config = dict(
    num_hidden_layers=12,
    hidden_size=256,
    num_attention_heads=4,
    num_key_value_heads=4,
    head_dim=64,
    intermediate_size=1024,
    vocab_size=8192,
    hidden_act='gelu',
    norm='layernorm',
    norm_place='pre',
    norm_eps=1e-05,
    positions='learned',
    qk_norm=False,
    attn_scale=0.125,
    bias='none',
    tie_word_embeddings=True,
    parallel_block=False,
    init='uniform',
    init_std_qkv=0.0221,
    init_std_o=0.0221,
    init_std_up=0.0221,
    init_std_down=0.0,
    optimizer='muon_variant',
    learning_rate=0.01,
    lr_mult_o=4.0,
    lr_mult_down=0.7,
    beta1=0.95,
    lr_head=0.00978,
    max_grad_norm=1.0,
    warmup_steps=200,
    schedule='wsd',
    decay_fraction=0.833,
    decay_shape='pow',
    final_lr_fraction=0.05,
    batch_tokens=65536,
    max_seq_len=512,
    doc_mask=True,
    train_tokens=398100000,
    max_steps=6075,
    dataset='wikipedia_en',
)
MLP neurons of a small language model. Each row is named by its layer, matrix (up: input weights) and neuron, and shows model dimensions 0-255. Each number is 500 + 50 x the weight over its row's rms, rounded and kept within 0 to 999. Numbers have three digits each.
After each neuron's rows, "fires in" lists the words (lower case) most often at its 100 highest values on Wikipedia text that the model never trained on.

L2.up382:419464487533512522571428558482518546518471452538559550453399483510336505418459421430538440523562487456555570535527554490491474473406472424460397491590589461515513496480406499564594505536491465522382519506504543516423510484533481526496467479532450516563490474544516432519389489531481407561515498535484515533421588502536540559564495461404521523531482475404445507561497495526503541493517556521391541560578494578525487493507571506564504543414548446489490456473550460510455496547558547593444572482439457441503541524606583568549583495486539495531406540526430606452461506529542489515508500509562474535438517535580540403381440516473489512472458435512482547500499548491481440428401468525358569484413481433418482539477498539479480512517508563499476497530483457538467511577521500
fires in: "round", "with", "indoor", "semi", "withdrew"

L2.up136:478472565597438467544457501503504506538487430536447480543443535482617532540467547423510521538460510418570459614475438455519521596400549516534579503483436508518502574544473497491572473531551427559514386445504548420515461522508549512477556439501495424494480569535485410545448541503537468429460547557487462708545485560531469518438489545460527511468514478458561498524486562447452457431512483523422470510553525471485562582517472486487539457460555502522472455512514641429576382480557613506480487466475448482482455507531447540432539466502527513513485489448468556479457482466487459539542464591566477515519511467523502559423410515343546452518495622517498550556477574519407545477496526497467502496464470503368484456425419536503536503466432577486484604527447448512441517552497522
fires in: "music", "baseball"

L2.up795:518491500469473515484522473574466517538528529428470529475431555497508465468393490474551367500439576500464564462535546571578498551455505488451445473429593389491433414462527562504515480574451466541476427371473564473443495480528503443443500559508516549588523488471514505400611415463452441418450558513593417508559532455561445526431554452486530590499461491514605450412485424462460410536476520569606492493526554460476504484531510477515545452559532471619485511505480448538505421472496534484481491522451416548523523459505526500563466602473472452489457528551468455558562440495434539497456518447446450541509505410484547502501493568533468474458494522543465487455411510639456426556503421473535526563468492500583568567525600608468506456570497435512530525555475461546530522395516508
fires in: "japanese", "united", "australian", "kenya", "tamil", "indian"

L2.up630:574583473464558537503502459572452404459513534511433542488436496471451483545505593571527477493441519532558526469551583565476524492571477473571448516450514504528472499484489472459477508594563547499518442536493525461420425573494483554509558457527567622572454573488504514490526540382481487496460463565504518490570481435466521538568531458479587510472494465435486523462583575526520505470497412430410474512495477484522445442453449614568458447404463528462459521466457497609543533436511540455433538505510583501488431470494526426494514539522536528556434541409547505377460523401430488532537530460445441486649480483543484564514614532527589428436416486429460496490383427529449460565457462540457505523466588571484541450476600484514363511487511514482523548474544520453480459467563481
fires in: "other", "few", "two", "many", "specific"

L2.up246:485572522509527460495460552466514538474546574556563511478410520630530548508528508447519473503573538451430485451509505533549550494425637457470420512484489497492493510463580569539523502577525547532425472476525472422400488511578466501415535593541471430449469501444508502522471516538457499499511457517518423568508498547476499600518512559544433550399551576500481455536558547567519458468527583475513521501450503525498436500512575410428531399490535475545414510448457497529510500491649542404422544492431403489450514458590515495544500531463499482522567432456359522472485602561518536432523540444515443455559466494546440557388538516472445501424480486513474425520392522510460518565495567422473453422534447508468458488462594531518520532465637548493431485515442513519415412534483483
fires in: "season", "games", "game", "played", "released", "release"

L5.up226:479516491481508574482504487531424370509488510543561479587438449465470494447463583486463503552457455514504547491479520501512535503470496471577435394472459518514496500532518497473474485502577562518462559437498517573579521448591538598394519422514422512552537445500547459486529434422520567586568561463516546521528535576510522521437591398352481494499461480506527462553434546534581486452512455421554462445463500454580523518537443558436581468441491511502569421565482448468445403326521440468497488473513543574479520604469555479449491494449503506563467446408567467519449498463379434489503560514510585490510506539514463567499647481602497524449489529489524588431507518531579528435525532464528443504550491598488478473550496485501467446463502490411460576498467458532450538574520505
fires in: "of", "indigenous"

L2.up669:461439437456405507480474564453480542449558488435569482454416461454566581543460465515454469531547460566464633478487459519503506437532452513527523490450481528450511443488485479567412601438513559525440420509504523466533496455577548482478485600448539577530576513416500405567530430491489543436550562486541519459530503473465501566560533502565541420492613520464486530480518565416463591578590444451500498529427541589569476449530411541491652580472466439508482448535382517531542411538506453511506554517529542516565487572501502520556579552493435508556485457538572519568518500397492450513509439490405446453437539522418464534493470541476483474521485497465433547508484450487463484467467529467534465392527551548502486528549527608514526492459407460467514446548413494612412509545544506
fires in: "most", "la", "total", "its", "highest"

L2.up283:449476566509393409564437527425425536445464489431531551492431599546463489437534524491513487550477521486535439475527481574456596496449444553566308451404460434492513486438602491477493622553471432572486517518488448481504501559488527486517587445426539516436508529422499545430435520488482489509604479485530477474528463529632413482463484496481448417484495490480565432492542513531615555510514476435479477477445434500517481596499503492559590583437598455482558470463426424485520462526479448450477455345493541522522518494532506491549493621531537600506435539496517598424461567511505503560497468415526554448463535514487506505460540465491500525456502485555457578537485478513562571471443481538520510529474482508553540532497531522432461444443607556476539558518452505541475553579515509
fires in: "between", "both", "its", "du", "her", "la"

L3.up733:577547562543504547514492462534522534447589451481529561470552476470434513469469350588524549480566441543455516544477436457488516467440511437497487482516500543564527527504575550397494515488470526402504535475474617597593425513478574418437465472525491555543512601430497480516486430463532481425482556515573435540538512462527450519491537543529477499504360573460528477591521494495460528466451567443566470508491504529536415502533542482538495559538521523577585504468423556412567515470511470472626432421544504457448480551468490614518533510533513488503541558485485469404591486459482467479411510510499508548514585553506434461374478467481525562454560480591475459566472468538577597370548541522472434526502491500523433538543494444422473421444538576476543538474433462439492466448479440
fires in: "not", "than", "been", "or"

L3.up66:453522590463564513469482569488519558485512432611547575502443494479474427473470552445569562498565530438496590495515510446488460454507498575505484476480418416541540501556540529458546511477503434424531464478531508487489392546510511468497423481456469511512392598526532548490600416550571521537529521471463500603452481573487495422472525510506509469419504552531504519496500563456601493431477542602477490485472511614609497417445509457501565477442527497438455492492521524559532443457552483516497517492410642554515472500518467424620412466561480415481549514501487464441469620494514449533511560392547519509508604551517510466334467477490474447544536569507510528490480507480474501448438540467547446484441440491456488481532629454357466535439505491491531499542442437475608507514494495
fires in: "music", "art", "digital", "jump", "streaming"

L5.up735:479536580483507446511494399572490474562526524478494427520454443462588494500550507512433502477511571478451508467572554539534452446446473371416563554486550522508484430513520516532519486564518457577501500503459368641538508607502512543446528514498525526474448448509553588507482584574542399563436523625595565518497493496575525476510539516517433557485568499479496548595495558515576518489499510475562462530541428420460435581522477357432575478504546475459496480461469430472466504544495466511390521560612523557435485508445484446501498474513443484438459456421474531520501531517411502370547503513546559516439409529475516447535548505573494456485522533485576468568527462479492469558578428415438477508518556550548467481468436518586507522432389482546575581503537469477477498503506422
fires in: "to", "t", "seedman"

L5.up889:463526569498543502460490506517542372464500492489484512529494607507434539432532416454452529571557478511432557516440435469559502558524497449477540535466478532542484444441494419541453607474546500472499498512441463509568427498498485428507525489453413462485542511453479543484433502496579543543510571490450532491459464429568480571480586409542512445483498546503540454454488419582515594483561470489511527509442556429536509496481493558472572484515556428485521564418503453473395597616465519465414480470512481496529577488594492428519425454526514455536434530422459525444433522494548478498434484544558437523510463574501470461508467536489502544456606606478521573574492587568427514497481477633448544498526595519509552492550413455575522474529509460450580518669523386545498464494614466
fires in: "to", "of", "1"

L2.up865:545489508546436462552559458477525519613475523464482490522575441395400566494508564521544443478518605430541476495507519519560572554522464454475489512472493478450499425550435628409442481491437446479513478463536441493583485487464533526479599445320619503444545502545516458529495564502496546476398487504531517522495546453556414476567405469545542471546422474423666507522477481559439461533481484405446494508474452508451485549557502484578523455574490455543465436506549467456528546560546625464512494552472438477490399510532574578458487384427526524486428438579527473465513497509563446538503470499501484550475526445599426459580499518526440491528453517531591452528557469560488503531492488525528512490533513519439502558512556477455476554468492481584452458508595490411414497516499472
fires in: "states", "election", "state", "elected", "released", "written"

L2.up57:414488551452503411441520466474572468640546532508455430524508533531407516464486455418526459624493456521464556483566445525512502438454424477454473476480498470548486451527448602480498454498521544544414418464521481442504460441525565521541476482435475448447468482520477558495467545568451523537580571537563530484457467520522506514569460492466526484575471590451474576410535558536499580502529411416567431404511528480565460595532491540589510407438557449499500471437510510524596556438582469527540517445486562552452497563525519558523511529516426411436454527474509473508567443452536480553529601531435481499486525522454458456561422469562433482454460515524574590559486594521451468533530493488479386503569449486489506415423632470498571419500522528488481392573569459505531512509497567
fires in: "most", "more", "writer", "significant"